Part of a small language model's weights.
Architecture: LayerNorm before each block, rotary positions, biases, untied embeddings, attention and MLP in parallel.
Training: a variant of Adam for these matrices, 6184 steps.
MLP neurons of a small language model. Each row is named by its layer, matrix (gate and up: input weights) and neuron, and shows model dimensions 512-575. Each number is 128 + 32 x the weight over its row's rms, rounded and kept within 0 to 255. A neuron's up and down rows have the sign that makes its largest values positive.
After each neuron's rows, "fires after" lists the tokens most often just before its 100 highest values on Wikipedia text that the model never trained on.

L2.gate314 [154 164 116 137 187  83  65  44 128  94 147 177 133 118 169 110 128  77  64  98 162  66 157  95 119  80  65 119 152  87 129 108 130 105 155 148 173  94 151  90 133 186 155 188 158 199 129 150 116  89 162 100  82 155 128  75  85 131 219 137 136 125 113 123]
L2.up314 [178 128 154 169 146 107  71  88 142  96 150 123 175 113 107 135 108  84 115 108 124  73 163  88  98  78  92  73 128 110 110 119 124 112 118 147 181 142 161 142 133 163 140 178 181 190 164 159 115 112 136 116  68 125 132  77  72 106 190  95 164 110 145 132]
fires after: "K", "T", "S", "N", "J"

L2.gate1368 [122 143  50  66 139 126 130 138 195 130 135 109 113  87 164 130 162 126 230 134 163 112 125 170 126  64 148 118 134 143 119 156 155 147 121 114 134 157 156 147 144  97  71 119 122 141 116 175 128 114 182 142 108 118 120 170 135 157  60 106 104 108 110 117]
L2.up1368 [118 109 109 137 184 117  80  64 134 152 127 137 125 205 159 103  78 107 142 146 108 137 104 110  79 151  74 110 126 125 147 111 136 117 120 172 214 138 164 151  92  77 119 136 127  94 139 106  77 151  87  88 165 139 212 109  86 131 104 132 100 106 127 124]
fires after: ", ", "and ", "that ", "(", "; "

L2.gate1084 [120 129 124 103 115 117 142  30 170 136 194 128 182 117 173 101 121 122  54 146 190 119 133  93 138  97 108  98 111 127 157  65 116 106  97  87  93 163 110 137  88 109 142 162 197 125 127 188  94 115 137 136 187 154 141 102 131 205  82  96 155 143 108 117]
L2.up1084 [138  86 120 108 116 144 114 110 144 126 140  73 147  96 152  89 158 110  79 213 133 129 158  81 105  92 134 118 132 134 151 105 158 119 129 109  21 118 130 116 106  87 121 133 181 181 159 149 126  82 106 138 189 139  80 162 155 171 126 128 131 143 146 141]
fires after: ":", "t", "T", "/", "qu"

L2.gate1095 [146 138 136 153 135 110 167 137 129 130 100 139  34  99 138 106 127 154 133 104 134 141  90 140 138  82 140 138 184 117 135 135 101 223  48  69 106 161 124 150 124  84 125  72  93 104 115  55 119 103  85  96 126 175 209 167 104 177  90 149  88 129  67 157]
L2.up1095 [180 175  91 103 115 140 111  99 138 131 130 116  52 153 107 119 132 169 141 119 102 112 108  77 148 121 145 117 127 166 125 115 166 185 115 139 181  90 141 141 143 119 121 108 112 136 121 112 110 106 103  96 125 157 103 106 125 132 133  98  78 183 100 135]
fires after: "in ", "In ", "University ", "O", "the ", "Republic "

L2.gate87 [155 119 117 100 112  88  88  78  72 115 119 113  86 171 171 132 142 153 106 119 143 151 144 134  99 196 145 159 113  82 169 136  98  79 133 123 137 123  87 134 160 154 132 173 178 141 133 144 128 141 199  91 131 134 158  91 103 140 123  94 138 106 129  99]
L2.up87 [136 186  90 146 119 115 140 128 109 147 148 178  86 157 144 109 174 116 126 126 151 134 111 141 128 136 159 146 111 121 143 119 139  73 120 150 109 106 130  93 142 120 114 182 153  85 106 149  91  92 180  88 129 187 142 124 139 186 112 112 126  86 140 156]
fires after: "g", "ol", "G", "ul", "op", "."

L2.gate238 [127 155 136 137 116 166 155  99  63 152 131 132 109 139 176 118 114 121 136  87 136 158 205 117 124 113 155 129 175  95 160 118 167 117 140  93 142 151 130 120 134  73 158  83 127 149 124  79 118  67  61 104 157 128 158 133 138 168 129 122  86  73 116  74]
L2.up238 [175 155 158 180 104 156 167 107 106 136  98  43 116  70 151  95 133 123 144 126  87 143 210 124 124 153 147 114 119 123 164 126 160 112 149 104 134 135  90 129 144 113 127  85 185 159  98  62 142  75  93 115 144 101 142 150 165 148  80 121  85 167 146 114]
fires after: "\n", "In", "in", "on", "it", "°"

L2.gate340 [111 156 124 152 188 120 106  99 109 117 126 156 127 112 151  51 127 144  79 119 187 168 151 124 133 166 116 112 132 115 133 199  99 123 184 157 103 126 119  99 135 230 146 155 157 122 137 113 123  83 168 122 152 180 106  81 142 120 175 126 146 113 106  88]
L2.up340 [136 150 141 166 138 104 117 108 128 113 137 144 131 101 151  87  82 163 113 108 148  92 147 142  94  97  74  92 154 136 158 142 140 150 169 136 125 161 129 123  97 138 168 130 187 123 179  68 118  68 128 148 150 168  84 149 155 100 150 100 132 111 107  45]
fires after: "In", "S", "s", "two"

L2.gate1094 [103  56 104  76 149  99  85 122 147 156 154  96 145 132 165 142 155  74  82 171 146  88  83  87 134 144  95 144 108 100 102 158 132 108 139  99 151 145 135 163 110 140 144 149 147 118 118 149  89 169 138  96 158 126 100 172 151  99 132 108 180  55 161  86]
L2.up1094 [150  78 129  82 116 137  71 116 152 114 174  58 187 141 146 127 113 100 126 163 122  34  98 112 110 118  84 119 121 121 103 105 140  83 132 130 155 104 156 185 146 142 126 187 152 145 149 158  98 185 132  88 163 106 134 167 127  99 151 105 163  93 179  95]
fires after: "F", "-", "Qu", "B", "T", "Th"

L2.gate367 [152 159  92 126 121 158 125  98 121 127 165 154  93 113 183  95 178 127 112 128 124 107 122 162 170 164 151 123  92  73  95 127  85 226 163  92 147 118 118  98 102  84 144 128  88 143 125  73  59 154 112 117 127 140 140 117 114 107  72  95 123 131 146 119]
L2.up367 [181 244 152 184 109 156 108 102 114  95 123 137 122 115 147 108 161 148 165 118 115  90 150 126 142 164  82  79 112  97 131 114 110 150 150 109 159 134 123 117 168 111 169 136 104 131 116  84  99 119 133 209  80 143 144 133 107  93 103 105  75  98 146 111]
fires after: ".", "was ", "is ", "ed"

L4.gate1566 [ 88  82 128 117 121 102 150 118 144 101 124 119 146 217 151 116  90  76 136 131 149 131 150 149 112 111 150  98 154 127 129 146 125 106 107 106 147 159 147 142 172 108 160 137 141 103 121 172 104 139 166 189  92 187 125 140 130 126 150 163 163 172  63  96]
L4.up1566 [ 61 132  88  69 125 118 147 131 162  85  99  69 106 169 186 182  95 122 136  95 147 164 157 155 109 178 159 119 123 101 107 146 129 125 119  50 131 129 134 110  84  98 126 121 103 151 127  88 138 121 131 162 153 210 186 151  56 126 108 179  94 155 167 133]
fires after: "Ro", "Mc", "Ne", "Fre", "C"

L2.gate468 [107 152 137  73 127  82 132 144  93 133 100 144  66 113 156 119 165 136 110 119 121 133 116 127 113 104 131 146 153 153  64 173 142 129  72 177 163 134 173  62 147 118 152 127 104  81 122  84 111  90 129 158 133 135 144 152  89 145 110 174  96  69  76 158]
L2.up468 [128 136 127 106  89  87 127 133  73  45 147  83  75  87 127 125 149 100 123 107  65  88 104 139 130 124 166 182 164 123  88 139  82 112  57 154 161 147 143  74 137  87 169 158 143 124 118  82 175  88  76 148 153 163 110 176  85  81  98 105  99 139  71 188]
fires after: "in ", "In ", "(", "–", "July "

L2.gate377 [169  85 141  81 116  86 139 121 134 154 149  63 118  96 165 114 148 140 126 170 137 124 161  79 155 129 108 102 156  72 136 142 114 153 168 151 160 110  94 150 102 139 131 148 133  75 155 168  83  92 109 113 174 121 150 135 132 137 119  92 160  93 101 121]
L2.up377 [149 108  90 138 109 118 114  64 108 145 135 136 134 130 100 120 142 145  88 106 138  90 163 139 216  50 118 125 109 118 140 119 104 116 126 172 155  95 135 176 145 205  98  85 119  69 120 134 169 121  96  89 159 161  98 107  70 174 130 133 161 123 131 102]
fires after: ":", "T", "t", "J", "n"

L2.gate759 [147 161  78 166 135  82 133 139  23 151 122 142  80 189 149 157 151 139  65  97  45  88 125 117 180 143 112  93 166 111 130 123  94 145 156 136  67 114 109 149  62 128 158 193 143 133 173 151  96 212 123 102 131 146 113 150  87 175 109 140  56 122 121 171]
L2.up759 [168 142 134  92  99 120 124  75  50 153  72  73 107 107 178 122 150 124 132 129 112 104 184 161 123 117  71  95  99 126 139 136 141 147 139 140 122 125  90 122 130 148 125 143 107 139 108 143 145  97 133 120 104 140 135  90 130 122  72 152  69 162 137 156]
fires after: ".", "==", "|", "\n\n", ")."

L2.gate892 [ 68  69 138  87 140 165 104  85 131 126 104 183 137 125 141 145 140 110 129 162 163 135 122 190 104 130 153 128 144 117 108 118  91 104 127 208 135 126 170 132  86 158 156 143 152 135 146 117  89 178 136 122 114 143 134 128 169 152 121 104  90 107 113 109]
L2.up892 [ 63 112  88 142 148 145  89 124 179 109 230 160  62 189 123 168 101 110 161 162 105 149  98 142 161  60 105 162 128 162 126 143  46  98 119 135 166 127 167 158 142  88 113 183 108 205 119 129 113 165 143 168  71 107 100 113 150 150 117 148  87 135 132 107]
fires after: "and ", "; ", "); ", "| "

L4.gate932 [109 133 121 115 120 123 115 136 100 109 107 130 132  93  92 167  72  42 114 175  74 100 118  80 133 174  93 139 138 127 125 125 206 159  44 109 144 128 135 162 125  77 121 147  52 134 117 114 125 102 107 193  97 184 120 137 100 201 136 150  82 119  74  70]
L4.up932 [157 159 139 104 149 202 135 103 135 126 133  64  49 154  93 118 134 141 101 138 129 140 161 138  51 116 197 107 161 123 125 155 189  76 162  94 113  92 143 122 138  94 127 168 134 131 161  85 143 145 117 137 139 173 157 125 134 122  98 119 200 142 197 146]
fires after: "Ro", "A", "he", "C", "Be", "Cor"

L2.gate235 [124 175  94 133  84 131  96 120 168 118 164 149 169 134 168  68 123 115  64 125 159  97 123  91 138 114 149  76 136  85 182 191 135 139 151 137 190  97 102 132 129 105 128 148 190 152  74 143  79  63 112 118 142 139 110 131 133 165 129 123 160 106 154  76]
L2.up235 [137 191  83 171  55 127 112 130 178 113 148 124 158 126 154  76 110 128 113 129 138  65 138  81  94 128 121  74 165  81 142 160 112 107 180 138 159  73  83 146  76  61 103 145 173 156 123 138 113  42  93 121 100 152 117 162 138 148  91 136 129 140 131 109]
fires after: "T", "s", "A ", ":", "a "

L2.gate974 [138 166  82 123 126 122 125 130 143 140 139 137 126 123 132 141  88  89  86  92 137  53 129  60 161 162 127 104 157  84 118 154 152  99 162 156 175 160 151 162 125 200 122 132 179 115 104 195 115 123 155 133 175  80 148 113  96 102 126 129 128  92 132  92]
L2.up974 [146 114 144 139 112 130 126  85  90  62 148 102 155  90 126 113 100  93 138  92 179 111 161 138 112 129 103 128  96  89 142 140 119 100 140 141 133 185 105 157 109 175 136  96 163 150 155 158 153 122 132 116 141  94 161  49 123 127 154 138 165 154 126  87]
fires after: "S", "micro", "P", "T", "AS", "N"

L3.gate1496 [ 91 137 163 124 156 137  82 105 101 150 140 191 127 163 170 107 162 166 188 169 123 233 102 131 113  86  93 142 108 111  96 132  66  93 120 118 101 134 160 164  77 110 153 159 115 134  91 109 109 156  97 105 135 135 124  77  84  87 121 162  60  99  94  68]
L3.up1496 [ 86 163  94 126 164 155 122 108 127 135 191 152 117 194 113 165  91 150 197 200 130 156 104 116 142  31 186 117 148 161  79 125  77 128 149 122 139 128 139 193 126  78  85 138 130 105  98 119 151 190 124 110  59 121 153 105 145 137 130 156  86 106 100 124]
fires after: ", ", "(", "and ", "that ", "; "

L2.gate1689 [ 89 164 103 150 172 106 151 130 149 125 169 135 131  98 172 121 117 101 168  91 175 118 125 123  73 114  74 138 118  69 157 110 109 167 111 101  83 101 156 208 119 151 142 117 158 147 112 117 104  94 157 109 110 173 165 113 131 162  73 145 145 146  78   5]
L2.up1689 [115 174 131 195  95 115 103 158 122 132 135  82 104  80 156 140 131 115 170 119 128 101 144  82  89  87  54 140  54  70 160  82 107 138 128  80 122 109 130 237 145 124 137 130 181 128 179 109 130 118 148 138 116 152 151 121 101 176 106  89 126 152 131 107]
fires after: "A", "N", "K", "m"

L2.gate54 [155  97 110 107 132 114 111  97 151 122  93 165 133 141  95 149 106 171 108  94  95 125  63 151 130 188  66 126 139 138 128 163 168 133  85 110 156 129 121 139 139 107  93 128  60 204 107 107  99 130 108 101 125 140 167  71 151  97 149 190  50 175 119 152]
L2.up54 [ 91 161 100 108 154 103 110  76 153 119  84 190 125 139 139 160 141 149 110 100  66 187  72 102 164 184  92 127 108 147 156 122  99 141 174 201 109 125 148 124 137 138 127 126 105  78  65 145  81 112 129 142 157 204  96 124 164 129 121 147 161 107 108 161]
fires after: "\n\n", "\n"

L4.gate1569 [141 137 121 138 113 108 153  78 148 154 124 135 177 115 152  92 130 131 131 114 121  73 118  68 114 183 130  95 145 104 113  94  83 131 169 141  92 126  87 147  86 120 154 145 102 127  90 154 121 108 123  65 166 115 154  81 105 163 113 147 173 128 162 115]
L4.up1569 [108 110 118 142 121 140 139 114 122 134 182  69 170 145  89 149  90 158 132 124 123  60 124  94 101 207 126 112 119  53 158 104 138  51 109  85 158 124 101 136 121  81 143 135  97 121 105 121 138 196 154  88  93  94 169 109 215 127 154 122 139 113 125 134]
fires after: ",", "-", ".", "T", "F", "B"

L2.gate836 [130  96  99 120 124 116 118 149 184  99 143  84 122 147 160 100 101 113  86  73 159 129 130 119 105 119 123 131 167  84 115 170 117 120 111  86 142 122 132  58 174 128 163 176  95 141 104 115 162 141  95 117 135  99 141 119 161 144 121 106  64 143 104  91]
L2.up836 [170 109 150 148 117 141 119  78 172 112 137  74 160 121 110  90 142 134 104 129 148 112 141 139 146 113 151 135  81  82  92  77 134  69 128 113 133 158 148 138 202 111 154 138 144 158  99 141 151 155 130 146 124  90 161 126 127  91 142  87 113 149 191 117]
fires after: "0", "1", "b", "af"

L2.gate507 [134 219  82 129 110 163 162  61  77 219 165 174 152 137 130  63 156  95 121 155 164  98 209 140 116 128 123  78  83  82 134  66 109 138 167 138 169 117 127 149  95 152 127 135 137  83 110 119  87 145  76 122 103  70 168 106 126  82 147 143 138 132  90 115]
L2.up507 [163 173  96 156  58 175 130 108  21 163  97 127 149  85 121 117 129 139 119 159 134 102 160 194 101 150 103  84  76 116 115  77 138 108 123 121 182 138  76 108 120 120 129 127 168 111  92 127 150 166 123 146  70  82 129 156 146  91 140 106 159 155 155 181]
fires after: "."

L2.gate415 [120  85 131 143 113  73  94  99 107 102  80 125 113 170 178 127 110  97 108  95 135 126 115  81 156 120 117  98 180 111 174 166  89 109 108 138 158 133 156 114  86 138 162 141 127  86 129 124  68  97 139 132 138 136 155 110 187 139 150 104 160  69 116  90]
L2.up415 [176 134  87 122 155 105 101 136 182 147 138 132  86 192 152 133 105  73 143 112 126 149  58  38 178 142  95 108 129 129 125 161 144 104 140 138 167 119 184  89  80 149  87 117 122  85 123 107 110  92 123 120 136 185 167 141 102 145 108  94 125 111 104  78]
fires after: "The ", "the ", ", ", "; "

L3.gate717 [189 144 135 147 163 140 143  82 100 104 183  90 154 134 113 107 118 128 107 160 150 117 144 154 135 132 139  94 183 118 118 110  82 156 172  77 115 108 121  77 122 124 159 121 132 135 117 110 154 129 150  80 176 133 137 113 126 121  68 120 139 119 108 112]
L3.up717 [ 74 120 116 154 160 151 132 164 198  82 120 120 125  73 107 135 139 108 138  82 148 136 168 111 133  71 166 180 151 122 158 129 117 114 144  60 137 110 173 117 171 153 120  94 143 176 185  33  85  48 159 164 150 143 107 143 137 147 121 102 122 140 130 115]
fires after: "In", "in", ":", "T", "su", "s"

L3.gate367 [106 130 140 136 118 142 232 132  75 122 171 132 126 137 174  88 157 125 145 107 135  76 147 158  90 120 134  94 173 168 141  99  87 166 129  84 149 140 115 122 145 154 143 117  65 134 111 155 138  78 148 108 126 129 109 128 186 137 107 151 103 153 126 139]
L3.up367 [143 124 121 166 120  47 148  90 163 117 155 131 138 143 137 107 163  95 136 104 145  93 129 180 139 133  88 115 127 117 145  86 102  96  44  78 171 125 133  74 132 113 132 117 151 137 115 172 118 109 115 197 132  64 129  78  97 176 157  63 148 151 145 142]
fires after: "1", "2", "0", "6"

L4.gate126 [139 165 117 154 129 111 116 167 175  63 166 143  82 147 140 130 129  62 110  94 200 107 148 110 182 180 114 104 135  98 122  92 105 106 190 133 142 115 100 129 142 113 133 117 138  86 100 131 139  82 160 161 140 138 191  73 124 124  66  98 110 152 149 123]
L4.up126 [ 75 206 142 122 138 125 139 151 146  79 158 132  83 144 188 142 101  41 103 110 148 104 155  92  95 127 155  76 103 116 128 136 105 168 123  89 142 125  84 198 156 107 121 213 150 140 112  88 110  89 108 204 113 164 178 109 136  40  59 135 103 154 128 126]
fires after: "0", "s", "S", "es", "B", "2"

L2.gate558 [151 128 112 157  98  67 193 138 157  93 154 128 133 113 120 105 135 136  82 126 124  99 128  84 119 184 131  70 106 105 161 122 103  86 125 143 119 110  99 141 143 124 118  81 144 153 102 151 132  66 177 148 163 112  98 100  96 179 196 129 179 119 151 147]
L2.up558 [153 163 121 137 142 133  88 152 169 173 222 127 171 112  89 134  87  96 105 107 138 136 134  48  81 122  92 139 144 126 116 129 109 114 208 110 182  91  67 169 141 125 130 115 131 187 119 132  99  98 101  93 157 180 186 101 121 140 165  66 145 103 108 133]
fires after: "T", "Q", "B", "s", "t"

L2.gate1112 [149 113 108 114  76  86 127 102 117 117 141 125 137 112 114  99 152 123  68 117 135 139 188 128 164 138 158 105 156  97 156 128 118 117 175 173 144  97 125 179 111  90 156 123 173 113 150 126 108  44  72 103 141 120  89 125 147 110  94  85 133  52 134  99]
L2.up1112 [170 174 119 137  70 164 101  88 131 158 180 113 158 123 155 105 165 121 141  91 178 118 158 138 127 100 162 120 192 112 131 132 132 132 168 148 123  84 136 119 140 130 153 145 205  91 135  97 125  63 102  92 174 129 122 106 151 166 122  60 126  55 116  94]
fires after: ":", "s", "N", "n"

L2.gate1053 [137 180 125 127 153  79  96 117 136 118 137 143 111 132 131 119 131  84 147  58 142 182 178 132 166 211 118 139 136  96 160  93 105 176 122 149 184 137  93 113 122 119 125 119 118  69  82 124 109 106 172 140 117  81 140  81 100 126 104 124  71 127 102 101]
L2.up1053 [139 125 149 166 123  94  96  59 109  94 161 108 129 118 112 100  75 140 155 111 142 151 166 115 119 163 116  72  85  88 131  85 119 128 112 104 145 157 109 138 116  82 128 107 144 107 109 104 138 103 125 133 129  79 135  73  98 142 103 108 105 128 153 111]
fires after: "as", ".", "s", "os", "aw", "ap"

L2.gate176 [136 140 121 126 103  95 148 167 105 167 153 145 144 107 129  91 142 109  67 152  89 157 129  96  92 106 139 158 166 114 139 120 123  97  92 161 116 140 150 110 124 125 120 155 129 121 116 145 164 117 159  92 126 137 170  86 121 111  73 159  89  90 115 206]
L2.up176 [141 137 146 142  91  84 132 159 120  91 138 122 148 168 108 150 127  95  61 100 106 123 116  87 131 104 193 112 145 115 124 156 113  86  83 130 153 120 145 141 131 134 121 108 147 114 105 142 157 158 157 109  92 106 139 129 111  86 105 172 108  91 133 189]
fires after: "in ", "North ", "Bol", "In "

L2.gate928 [ 98 177 133 108 115  79 159 151  80 177 145 137 160  47 109 147 201 134  69  87 149 129 169 114 103 138 135  99 135 192 172 179  89  84  96 150  91 154 100 144  91 173 145  85 149 108 177 149 109 122 132 134 176 110 136  96 121  91 118 131  77 126  92  59]
L2.up928 [159 127  92 127 118  90  99 102 140 137 164 121 169  86  85 124  89 131 117  75 132 126 188 112 122 115  84  81  70 162 166  97  84  87  58 173 107 145 163 162  91 166 129 118 154 113 188 158 144  70 124 103  57 106 142  61 115 100 157 112 120 154 116  94]
fires after: "N", "A", "I", "K", "M"

L2.gate1114 [ 93 165 142 173 110 134 151 142 190 120  96 143 210 121 174 104 165 128 144  98 108 159 157 136 120 129  91 172  76 156 127 131 135  95 124 103  96 107 116 126 156 106 137 128 167 113  96 139  93 125 130 152 118  95 129 181 108 156 101 156 123 133 136 131]
L2.up1114 [170 137  92 101 125  41 102  81 149 140 149 146  53 143 136 181 160 169  68 127  81 104  79 113 206 147  89  39 124 118 143 139 146 163 159 141 166  69 107 103 143 193 137 131  87 115 123 162 122 136  54 129 115 213 118  81 187 180 139  81 142 104 115 182]
fires after: "\n", ")", "com"

L3.gate816 [ 91 171 139 137 193 137  85 171 203  81 170 124  94 125 145 152 151 108  64  87 115 117 151 130 165 133 114 151  76 137 150 189 118 133 110 131 174  86  95 127 197  92 169 191 120 144 132 155  82 122 116 121 156 128 145 142 173  72  95  72 173 152 122  96]
L3.up816 [135 152 127 129 139 112 105 180  96  52 183 147 141 176 116 106  87 101  58 165 117  77 147  87 182  74 117  91 114  70 138 123  77 121  96 112 155 102 132 188 177 109 109 127 147 122 134 141  66 164 103 133 103 122 128 109 119 116 104 102 122 126 136 100]
fires after: "B", "0", "3"

L2.gate1286 [ 85 134 135  83 164 121 144  92 148 123 137 163 119 102 144 137 122 156 144 152 105 131 130 113  95  68 132 129 133 178 143 122 110 146  99 186 119  99 138 178 123 126 143 133 136 139 174 157 110 161  96 125 152 126 118 116 173 163 153 129 134 105  77 121]
L2.up1286 [129 117 131 140 122 170 144  87  99 150 109 163 116  91 112  92 152 161 143 203  90 114 134 103 117 137 109  96 118 170  93 143 134 150 130 140  75 164 143 172 136 124 122 132 140 149 134 115 130 157 111  98 123 151 109 180 151 142  92  90 129  76 125 140]
fires after: "(", "An", "El", "{", "December "

L2.gate73 [106 102 115 103 153 129  98 119 153 128 115 130  90 184 127 164 157 148 106 132 105 117  76 123 108 103 102 127 142 134 170 160 119 142 145 104 112 136 149  81 113  95 145 171  66 168  81  85  80 106 110 121 106 165 161 108 144 136 133 163 101 148  87 174]
L2.up73 [125 124 104 120  22 128 146 162 128 162 147 149  98 167 140 135 123 132 135 121  83 139 112  99 119 105 144 143 167 104 165 195 106  90 106  95 160 134 155 130  99 138 124 145 109 153 150 121 125  62 113 128  85 135 179  90 152  68  84 160 100 139  39 147]
fires after: "In ", "in ", "Rio ", "Mon"

L4.gate1116 [133 167 155 144 101 138 117 191  91 156 129 115 136 101 169 117 123 129 153  98  57 140 157 148  86  52 157 112 120  91  98 126 153 133  88 136 118 141 113 136 180 147 141 142 137  89  96 161 119  80 139 129 151 149 173  78 154 101  95 161 106  83 114 129]
L4.up1116 [ 88 121 142 161 158 142 132  86 127 175 169 125 148 122 113 150 138 115 139  90 113  55 123 114 132 152 121 135 152  88 126 165 165  95 161  75 141  94 153 112  57 119 120 127 107 161 147 145 130 143 143 136 145 109 123  98 144 109 102 128 193 193 144 153]
fires after: "K", "N", "S", "Y", "T", "M"

L4.gate741 [124 133 137 148  84 119 132 159 167 137 155 116 175  83 132  83 105  97  64 111 103  86 139 119 155 167 126 109 149 114 145  88 118 108 163 117 178 115 126 142 132 113 144 130 110 121 122 142 127 109 168  99 128  63 177 139 130 115 133  90 158 131  82  70]
L4.up741 [143 150 131 111 128  75 123 151  85 160 146 142  83 109 115 102 119  70  65 143 103 192 145 171 163 109 144  77 101  88 204 135 122 125 130 102 124 129 124 146 126 116 119 118 137 145 142  81 148 113  90 144 110 143 171 133 107 127 115 123 160  61 132  99]
fires after: "2", "3", "0", "1", "s"

L2.gate613 [126 178 101 141 159 127  98 149 107 145 186  78 203 112 123 126 193 121 108  77 129 100 145  84 110 155  90 156 146 113  85 123 146 155 143 147 114 101 113 118 110 129 129  83 158 153 104 108 103 125 178 122 131 117 148  98 109 147 131 132 148 153 159  50]
L2.up613 [130 162 120 165 133 166  84 142 100  86 172  66 223  92 142 150 171 118 132 120 140 122 199 101 115 120  52 130 113  84  87  98 138 102 132 147  62 113 148 133 136 153 104 103 201 150 135  92  87 126 187 143  97  99 142  98 109 120 142 103 123 153 167  83]
fires after: "S", "AS", "K", "A"

L3.gate416 [ 96 103 206 133 110  95 158 146  88 149 171 102 141  96 203 105 154 124 146  95 147 157 170  93 156 104 150 122 165 154 122 130  82  96 156 144 159 123 104 134 165 133 154 142 146 129 164 119 142  97 182  95 159 132 195 120 176  97 113 135 136  63 161 121]
L3.up416 [ 99 190 132 147 160 170 117 143 142 132 136 178 158 147 102 187 119 121 152 118  94  75 124  93 119 120  95 143 174 141 139 131  81 125 133 105  93 101 104 136 110  70 120 147 114 195  67 104 119 137 108 151 142 167 107 114 134 124 147 127 119 160  84 138]
fires after: "Y", "N", "X", "T", "J"

L2.gate936 [162 127 141  86  74 124 176 120  80 197 150 110 164 170 120 138 124 125  68 121 159 102  75 159 100 194 114 135  91  70 133  82 100  90 114 173 154  85 139 138 124 144 166 144 123  90 121 151 151 161 135 125 103 128 122 107  50 140 158  39 137 117 162 169]
L2.up936 [141 110  87 111  91 126  80 161 107 135 254 116 127 168 144 122 114  41 164 128  83 133 101 114 111  90  29  88 132 133 129 158 110 157 150  80  70 106 160 111 132 133 122  94 111 142 117 106 124  57  73 172 163 118 153 158 102 152 149 126 211 110 134  83]
fires after: "Tr", "T", "R", "dr", "F", "P"

L2.gate181 [138 105 163 114 103 116 112  75 123 127 154 104 115 132 203 131  94 128  91 179 184 138 134 114 114 187  99 100  92  60  91 124  66 122 105 128 134 170 143 132  89  98 167 139 143 117 125 152 100 131 145 121 157 109 166 140 137 111 119 121 177  79 122  84]
L2.up181 [174 100 141 140 159 183  79 155 130 133 159 129 146 110 158 118  93 118  94  92  76 117  67 164 118  58  82 186 100  97 145  97  96 175 164  48 255 147  78 116  72 105 164 125 103 192 128 105 110 113  83 144  82 146 107 148 129 158 174 122 198 130 122 121]
fires after: "T", "t", "s", "/", "F", ", "

L2.gate1304 [149 137 137 127 128 156 117  88  88 137 144 172 167 163 142 144 164 127 134 102 160 107 112 180 152 161 133 108 131 104 130 147 119 149 140 167 125 168 104 116 125 186 112  95 180  82 130 167 109 158 101  98 138 168 140 152 133 136  43 123 140 103 111 161]
L2.up1304 [135 225 103 131 155  83 161  43 118 136 207 154 113 179 159 120 113 119 105 149 141  85  89 137 128 164  83  87 126 168 155 117 113 161 123 128 119 114 120 156 121 138  90 111 138  83 135 194  77 152 154  94 144 137 132 130 107 100 155 144 112 122 103 162]
fires after: "ag", ".", "Sal", "ok", "am", "G"

L2.gate201 [138  83  95 156 156 110 120  93 231 171 160 118 106 165 156 177  82  73 122 106 112 105  81 116 106  77  79 145  79 124  98 125 130 124 148 127 116 120 123  91 108 140 117 144  89 186 100 109 110 146 177 132 110  88 110  88 197  86 108 110 171 147  81  93]
L2.up201 [102 109 142 139 143 149 145  90 125  66 120 133 122 150 130 162  93 116 131 106 188 118 161 148  93 135 125  62 152 134 137 199 125  90 101 145 159 114 103 164 109 105 122 141 142 105 125 117  95 119 133 143 159 113 185 154  76 138 141 220  65 153 123  74]
fires after: ", ", "and ", "; "

L4.gate1646 [131  73 191 110 109 146 152 112 125 145 135 139 132  92 172 107 125 155 123 196 126 159 147 141 200 150 104  91  98 178 173 125 134  90  89 188  92 159  87 158  87 134 160  85  82  63 133 111  95  99  56 129 125 123 164  58 130 130 127 176  75 179 202  72]
L4.up1646 [159 157 118 111 173  67 162 144 165  67 128 122  68 179 143 138 107 124 151 106 136 146 123 156  85  68 128 152 132 169 105 168 129 188 125 112 114 157 148  84 127 160 121 187  71 103 196 119 126 162  89 149 108 140 135 216 177 139 142 146 124 128  47 145]
fires after: "Al", "Or", "Bur", "al", "ant", "or"